From a checkpoint of a small transformer trained on Wikipedia.
Size: 12 layers, width 512, 8 heads of 64 (1 for keys and values), MLP 2048 GELU, vocabulary 31995.
Architecture: RMSNorm before each block, rotary positions, biases on query, key and value, tied embeddings.
Training: a variant of Adam for these matrices, 12764 steps.
MLP neurons of a small language model. Each row is named by its layer, matrix (down: output weights) and neuron, and shows model dimensions 0-127. Each number is 500 + 25 x the weight over its row's rms, rounded and kept within 0 to 999. Numbers have three digits each.
A block is one neuron, or neurons of one layer that tend to fire together. After each block is what it responds to, as a language model described it from the Wikipedia text at the highest values.

L3.down625:498488511479514528499494464521494507544479507519492487494517495534523485462540530500537462467470492457513504514479518547477495492489504561472493483499483482503459492514544521531466491478500490512532544526496495545498483459482501506505487500487520500465470510478499521531518504540519458568504525495473488540494506509456499531482502499549496546495503516493518514514435495505526467504526
Responds to: Verb-linking to and modals. The word to (mostly infinitival) and modal or auxiliary words that come right before a verb, e.g. an army to guard, was approved to increase, can also be.

L6.down709:504502513514494511478538489522523516519458535549526524499457503510459521533527459513493496500464470507522528523523493542479503540477498520556431490481485507504468467473456477482517531489508478487503477472509519546479507498498495515500519517457454518508513463475488479458496508530477480551497511531492521521474542511488503504452459538526521518524470538462501515520522472524476483527502
L6.down806:530458511486458518514489472516494538565517451547494504467503460502526507505536478528497527492538501521498525539494506496483514473489473524500483537490487499484492451487566512520470521467499504505539535485475514521488565507474501546480480514503512485517512465479460496482469501512491505496527468496498531540497478488478516516477507497541499525509542467486511509539469493488496513508516
L6.down1096:480496484515487485509483507504484497548516477489504484503522528461495486491507488543498470496510468470515494485510474473461511539474506507536459531524474524508483477504512489512483555467539475530496507510515485481509537525513482465445489473491467431496509473470498491528470508509519527497486492479524536491520537516498460469504444498497477507486491490493484527505474520548456533496489
L6.down1120:533553518528483515511500499519511517485535528523476478479510515492561476494558476540461535544457542552553528482487504481482505479503505449509497495524521525484505520485496511513521490486514502523481486478520486518514473486516493501484459494519504509501507448482534514492536539506489499526506503469519460492480464483554533507510499526510487472539477488482471505507491519485489476517520
L6.down1494:507510479502528529465502527503508529499521495525504500466459483526473480520479512507519469488445483465547490513511487525478485505453535514481511476519519514519504468493508495492482500468492499523489526437479486481468546469481478499502563530524463517519479488503477456500524480523506513456497472506517518494498529469542500504478500496475495490491480507522466452538527492479503488526525
L6.down1579:485496494535503496508482522499507526541496495508510457479445525497488492491525493500510531459461518502516531558505514512496470489534505526505481470466504510499485508505487521482511506515479488484479479527488492466506487508460522529501501512516490564514527485473526479443525493534507497505484524471487472534527501496514561495496485509492525549514488509505490492501520502546500476527540
L6.down1757:505504530514490501543537516455466499493485496540551489514501547549501465513553498517543463461513481462523512536492503511465475445506481532495475463506470513495492479560538485506494539516496484483526525543483474488489512438506493492501515529510483458513483459524510522470494486522491457498525487496520498529510507520441480486487502534535510560515531488499507484507444494496504480483512
L6.down1793:513493497514503546466496513470460516451492501548474510502466479522486523512466525521481503461451518506509495482540489541509528451524483498464519521482481515504493479526534484492454490478435508473517495506459472503502510505495491465492529516559476476471525472483475550546494504449531507496526547518478500553537455491513515498477530500537504546458493487538492497482475551557456509509525
Responds to: Infinitive marker before verb. Tokens right before an expected bare verb, mostly infinitival "to" after goal, purpose, decided or wanted, plus would, helped; also "F" in names.

L4.down112:462493496500515546497527507502486517474495507524463464554501501473471490506503531510487492465502493483500504478553476498497499489491473553481471521522499485523501504494481511507521482455501519486538470525484535474516513477517538527479492501459471471472506498492484528512482525449490462528467560520473503503530461531473508512522493448508509527473505486495450481498483497514541485512516
L4.down227:528505468476509504494547462530533495522509485472508520526489495509496518521491539520550539492478482512497550515513514509498480492548494497503469510478519482480515484487485508514518486481530477453495482483499439516527463498528475504525550510486531464512478518518508520522491484530508505525489486503507567497473474494491503525503456481475527492490512508574493488538532473466466498493506
L4.down634:510503463494478463518490518490545464518509502549510496510500520545493522501451481501472489503458549505520465511509516506488468487479484485450503549489467509507475503495486504529522546530443524494502514530554487544507463540516494483545492474486487506487485517474507531485480509481510460524536526526444517516522488529534469488504522506515535498464538440499522458475524496526437488530515
L4.down1150:516517487534482515503502491539453522510518479501480511528510509496493530524518430491530520487489464476519500446518522528517469496512506494507451516523472468496484485484432509487517516493505475514520512518451487497473489487480478502437473519503531515500498527480480513560507505473524519499486527532487483433499428494515522524532487511514535485510489487534517469495495458494498463489509
L4.down1216:504486501467505517496492512510518497504519543522479483458514500507521524515478521491517501521472470505534480449489487499494460494493527491504463472481469455508500463538511506478533503481506496495501516495431514494540464518483512486457507507475493414522499474483509470463480485497507505494503476508474439485486491507479514494542495514486495455511508446526519507516562504506489508491494
L4.down1248:530507499498518489511496501507501522496506517499467493486508460488493488465518463537486472508496512489503493535493482498474530510476523497490516525531502513508535489500532473488498498457463504496514484500498475473524484534513447477472486510519503514492502516498508525496522467483468496499515549509477509505495488541491506512513514487487509518517512506519498514513489521494528503501492
L4.down1317:502464495520439506520508457482464522527549464552510499466506491534501524479515498520492524485492483503549522490501528489459521486482516505481506549553493533554483506446510472537518537505488438455529480464506500490483464508493488528492476515504461514529521489438518532486503499490508527532467510495491520475489538513496490540512506527470493502535481476509488492494552510502474487495493
L4.down1329:532536530523489514491483501475462486468507500487487529479493501552498491501504501475508483460485474492478498498507499520497537505531499477473490520491493514523495444465479481523510499463490495538498536517483523498522500477487516530510492558527491508520514520465496563474510498505499510545493504493475490486519517494503510515530498521543553501532546496527548475492509464485507508550513
Responds to: List coordinators. Conjunctions and commas that join items in a list of proper names, mostly places, teams or people, as in "Indonesia, Thailand, Nigeria and", "Chinese, Indonesian, and".

L4.down244:471490498485454571471536484505490479479515509501513521475493503519515513528537521516501544513512505498446502508503490490472485505507423526461521472497510540494519488522537486571500469500520514546510451502516531513491519514489510502520489506515471517514505455474462533504470510493518476528520499488482541497464494474501484530455469447510500517516527458511488517535489461489462527521547
L4.down246:467540482562525488515525506512490530529538525482498521505472498488529513465512530557484502485486456448488492529500502481472511518481486512479518511527469518525525509532527536523480516486505520489480482475511494499516507493499494492500503474513509504540536512470498508493506475524498489509518486475536467492487467482502478502445504514440540531452476454529488476510485500507514448457519
L4.down701:484495491483504495504482513525476537546517525491505507503524525480491490446484472512537474454530489550471516519504518534494473500499489497538465499466494464506488517496513506479498509535523484519521470519496481531508489522510483488525476540469462510488570522496530477486461475527545473509514527544506541526492529497496470473463520533511496501490497510517495505540484515549521501499493
L4.down1235:473486471442492509517494475507519520483492503509503494487542512518529530488519501512483496477527497518516468470497477541457516495487487527493493516503514492496508488511544527498481490511495463485528518527500498506490498527511482487505490495502483490463511503538517498498489507501480493515459549477479521517519531487515492509532488464495508481494515490485518497513465516502513479528515
L4.down1527:532512551516489501486489489504518454508529513526485457504501509527534500511529517488469483496513479473526543504510510495483501494484522568500500473474444519541476582489549521511456493472513528510547518499479516524498544439501493464490552510508508511507488525515485528494499538499503476515484475493491492504472547459545490491489498499519511520521512467483502500519475466453494476508464
L4.down1638:518508532490466511531483471558524482590513491520487500508511508521490508472469511526513482443480527503549480505507499494459506503511492573533457495518481479499485520488511571535498493457516502508565520526482516476502500503531487474527495525475503485481465489510490479487507512544518445535509503503510507518510550479498527512479497517543488478504519485456530492526495516516498510502516
L4.down1792:523477507533501497467490507520519521526494470507480551493507499518503513526501514504534519469509473508450498497514539446501521518535469524500470536543515485505476491481478490498531509479468530505507572493505482506516530493535483486496458480491482474468517489506488502485470553474487518502479485538463515498521527513517506524474468477522503518534495472493447500490527457527516481492489
L4.down1992:552500514509464523487499472478483527494521516478503531493504476475458522489477535482507470502473502481507515533505502477542522494488540518500512513469476492522552522463542487536487478494488510490478483481506460537508539504574526434479500492509469493482495487476477457507520513482513520508509473507539524468530478481508500470500488522506495501480445507471443505547478451531484557498471
Responds to: Verb-complement infinitive markers. Tokens right before a bare verb, mostly infinitive "to" after verbs like tried, unable, managed, plus modal follow-ups such as could not, may have.

L4.down400:486483521513513496510508460497460502533521548527580524518514515510460524479514484502533491487509487464535510528533536503512542508497498545516524485525496538507495508473496498488527508495502516477530473500543490514479498480443464463517513516533558521443510498495469446513518476472518539515510493516483507516531525520465484512454518516524492475481471527521539486532516469478492472509468
L4.down1071:500488489506499494525508527514516480553460491513483527498507495495469452467538531522504508488483476492515500471524542518525525489475510483485490452510493496511484473513508499504481515487507498525517475467515514496514483521476485518488475529495499505495509509559511528482492513534510521508512488508464538524538512496514519512531484485509544497493529504470552468493484511479529482516490
L4.down1072:548489514489527481459484494483491477479497486490489509525515545509510493515480514461508510477521500452538542486521504499521458478518509493494513493501520488500477528494480523516499504498498517539499504515511486529524548530508489511480477476500488480454515529479523484505519498484506462491531479509443465522519512534507507509522439518522527504520487481507494543492504472472521494572497
L4.down1284:487521519511530521535492537510483506486506524488499473498501509524515510513529510521533523507474477477506510510495495540521489522525484504483490482508533484494522512523520507491508477502507482494459463547520440524529477516490481512426500505552442501467522496487494514455524482474536523504512457525494536498504509481464482541548466532476501526542486519507501520513520495510483507478486
L4.down1395:494511504475491522498486521513473461488486480475502546537493535505475487472514520499510483530502517505506516493492461512493507482468540496468529507513554463511523497484499493492493474469497505490501496523517487479533450455453495495524510491531518486474511492532465485487468457510471570469517493530478487506501477555527466451491498473508493573468536463460508511501505516497503443481522
L4.down1406:506496538486497541511490489526469476493481503451489487525483484498465498499486534494510507440494486471507492495496480543427532492531563525472528511523456526484500466451499495514531523503487470470460455541505507502485509460494516505478500486462482523446514531496517483494495535532509512523492491481477475478529508521487502481487520538507487505492506480466520502473496461462505505543491
L4.down1604:482527535459514520527534510513499505447519525447525539500498499483463467518520528478528538514541463510475487488470575472529480537498515527526455481532497437510484522472517482507505500507500490496472521534504458458500471506472519532524462538502456468472545481487524530498468500468507462496505464459458516477527501477487470493510493519479489518484500471491482457498486482459487478477450
L4.down1624:501501505502472565545542464548513500472491499500550504481468479505463471494522493484495507494512503490499497456519537504482528480516482510484451510480484531527528499518528516525540454477561523496503470522488504526510498556503523496507517513493473488515497484515483534537511497526489472512524527409503532535507465469503517489486500482502511487522518527517497522508492533473484538479510
Responds to: Partitive "of" after quantities. Fires on "of" after a percentage, fraction or quantity word that opens a share of a whole, as in 7 percent of, most of, one of.

L6.down194:510499481539499539535526480471494530433491444520528528480464503475481502491527522481470512459513463479502537527517497464480548510488514535482495504542484517545477453527520492470506536504477531463503483474485452510472540495519486512447531528543509509462509520486531482508475503537520531482497506491519521475524518477490480476483477509475493491491507512544494524495514532492498505443507
L6.down892:521522547533520508498502506497492488451488504521510475486516491517514469500501512477502522486475495496472526524542455475507470461499487529513511478468477473486507471454494525511520494488502499531536513502504506476495490486535469479509526512529526527537511507487473535496493484525519545464475516510543480476483535534482484481489495509511515507528530540471538489481500491486493453475450
L6.down1030:551477495493503524526494469478498512468488507507510502493494501477487460523520485513490489471518478509476524496583485476496506523488521484488500495540491495525488463498480455509504496480482520490519496475471488515526503476500490479481519487560510469501502498519517487558497482524477534496526518519536536516536523526519484489489468482456477523494512552487532566519511516489464506453476
L6.down1214:503491515487498451535493496499510479422482495517518493491514491510534499509527496536473463494528475470531522485548469502574535538490541498503501508489499471481496514571539485489527501526485500536513451474476487523515493495504472503500489446491469524499482502504532481472486472506469572486530476541454484490528545516514501473485485525481471559485483528478483524500506526507520518494515
L6.down1591:540514509493515543505538469500436532503490481561504503532485468524468519505529527528508515497514450489519507521512479514480476479523506490469495541523532523514503443485485527520528542499510497498502477519521534528501536510490480519468483494529520493498514517505503509531471486544538474489481520500503488461499515469496558475513526498482502505487495525548486534488520513510488531521461
L6.down1696:497497465469507475533472491522528490525535557464508487483505534550475470520456483510493499477462452496505592508527502477449494560482515506534453526503521485491502492512516484500477510518495551514537479452523500484456536515505465459544514460465532534509506514520533478502506499499492490500535521472490507449505553445505507464486513509532492508489471521492497549518519457460530545499518
L6.down1723:484525510518449536491535506504475526458480494504529506496520465491483495500501535488461501509490468543491536487499484494456507437469525487481538518539500564516496473444509524499482500509486486476496484475505533503509538491501450503514524525507493493519471516465533482522519493495529495503480473489497460493444526503472481480538511510479500505544479507482517512524537505484503474508478
L6.down1974:480496505524523532476501500515499492479491465457476538468515502501479483539529489487516482523483463536477524422494527515489483528492478445510514482503497481488504495483498487525488511478445492504531476514527506525524497486558498503505511515483463521539514534515479530516473460485501514466494480498510507465509499447518488488517537473506504494506489552524482545548519542467495461516537
Responds to: List item separators. Separators between items in lists of names or things: commas, semicolons, closing parentheses, table pipes and line-initial bullet dashes, deep into a list.

L6.down490:490530453528505476504506434484524528422507476497501519468488480530499513488499484522452529555536500500453499523534499475507501508469494491493507564508485467550502471483507530490506521532485455541515510461489515502461531479522536538524478485533465536528477467505489504500510463516470500495508532523518504488499557496478499498520520455491518496512479473474470491519509512498498502469472
L6.down515:532471503492495516501508516489519530466501470486464464498471504502517470499479492522481497517444505481502459504470537518489496519459465505512485517524450508479511486522535490535495496506484564527487483517507552455532467453466491524550548534443471455488469538531513481524472501524490472508512562520512499508517476506496506494510501492540487514516494467526506512527549513494467466488451
L6.down1580:488483478487528509490469535489488497518466461525492522460515529497475496501454509503491548505483485484459489504488530490472455506472493489489475444464477500459519514497466516479508460481479487513473491508514488521488518497476553526514493497490543492488529558475475518532484535540489478484452507498498492480489498473520535468516473542517493530479474503529493499487472481512485480532482
L6.down1666:564511536485505511510517482477474547520430485485512548511489498509510464511480505445430538507503492481460493479516473526494479471483491521519520547488489516499490453507512461446508466493511473486504508526516486500509567513449469445506516487512501523490498491546525530462520488461478508514524499525517450535484496533478481453471541490513542527477471507504509498500527504515511519490531
L6.down1717:466513489523492493533508501519489499516495454506493488514440491495477487505538479502455498497475492474488506513518543525475491545518465505478465490479500508511520506493498513507518486481492496522481507465505454477481502502504512501481458511490503531497520480508486496517485507505494503525486499471506490503531463463500499484515482493514527490529512562467493494478485490501506523492502
L6.down1857:500492490515526473469473485496492520487508449494468512504505518484503479482522497527487516504459474451494496507546573474497514499511471469472494490485524491507501495519510521493529521516492481496498514479450538463498524492497527494497426549516533454494510487492522509521528516482509499462480494494493536479537520506532477478518518487556498497498501521515509534516516529478491491500515
L6.down1866:492506497532472529481473480527529458501497533485488508510468530500515498495557496481490525513487485489518484473501526475505556504465513475500494455535455472500536514541502471550518464515524518536511459503551517487487487476518550504503503491467500519477532503515494472518480502490493459494482479500486543508536508492457507470483461496483526516484455519546507496479476493534520445510488
L6.down1867:512553526507535501513472511474495538469470490461485473504541524454494483507511474550504505506472489492526495523515493500536489501457482490457473435471532504474537514492505516509517515473491513512519473514505543512522483482481482527500518553544530499488502514557506509497519507479496504496479501486456522482504483493490511504485475525507459518498508506487516527487478521482499493501488
Responds to: Prepositions, esp. temporal "over". Prepositions heading a phrase, strongest for sentence-initial "Over" before time spans ("Over the years"); also "of", "for", "under", "along".

L3.down1394:527495505550506473522496515483460510488506468531488547486476484499501465491495494482518479557455489544488481478523512524499513464484521517505537493471522447561481506540543481466494473541484503522472504542478480532503458536502478475484474488508505491480545525490505508434529522454514493483531523486525511476493553476489499536498534497511509492515476505526467474480515517472519468520507
Responds to: List separators and digits. Commas, "and" and mid-number digits inside lists of names or dates where another item follows, as in "Rio de Janeiro and São Paulo" or "1864".

L3.down33:449456493497469476495496527470521509536524546466524504497494508484476510487491497503544513513438499455507480477495477507483480496507502493461463501501506458501493523507477501510516476466481472509507520534472499478481489472527516457505465428499519503530494553537520490456457454522503489484508530492487494503476521544507501493484521509503496495503520406535548511520510542507449475486525
Responds to: Partitive "of" after quantifiers. Mostly "of" right after quantity or part words like rest, all, most, many, part, as in "the rest of the team" and "most of the".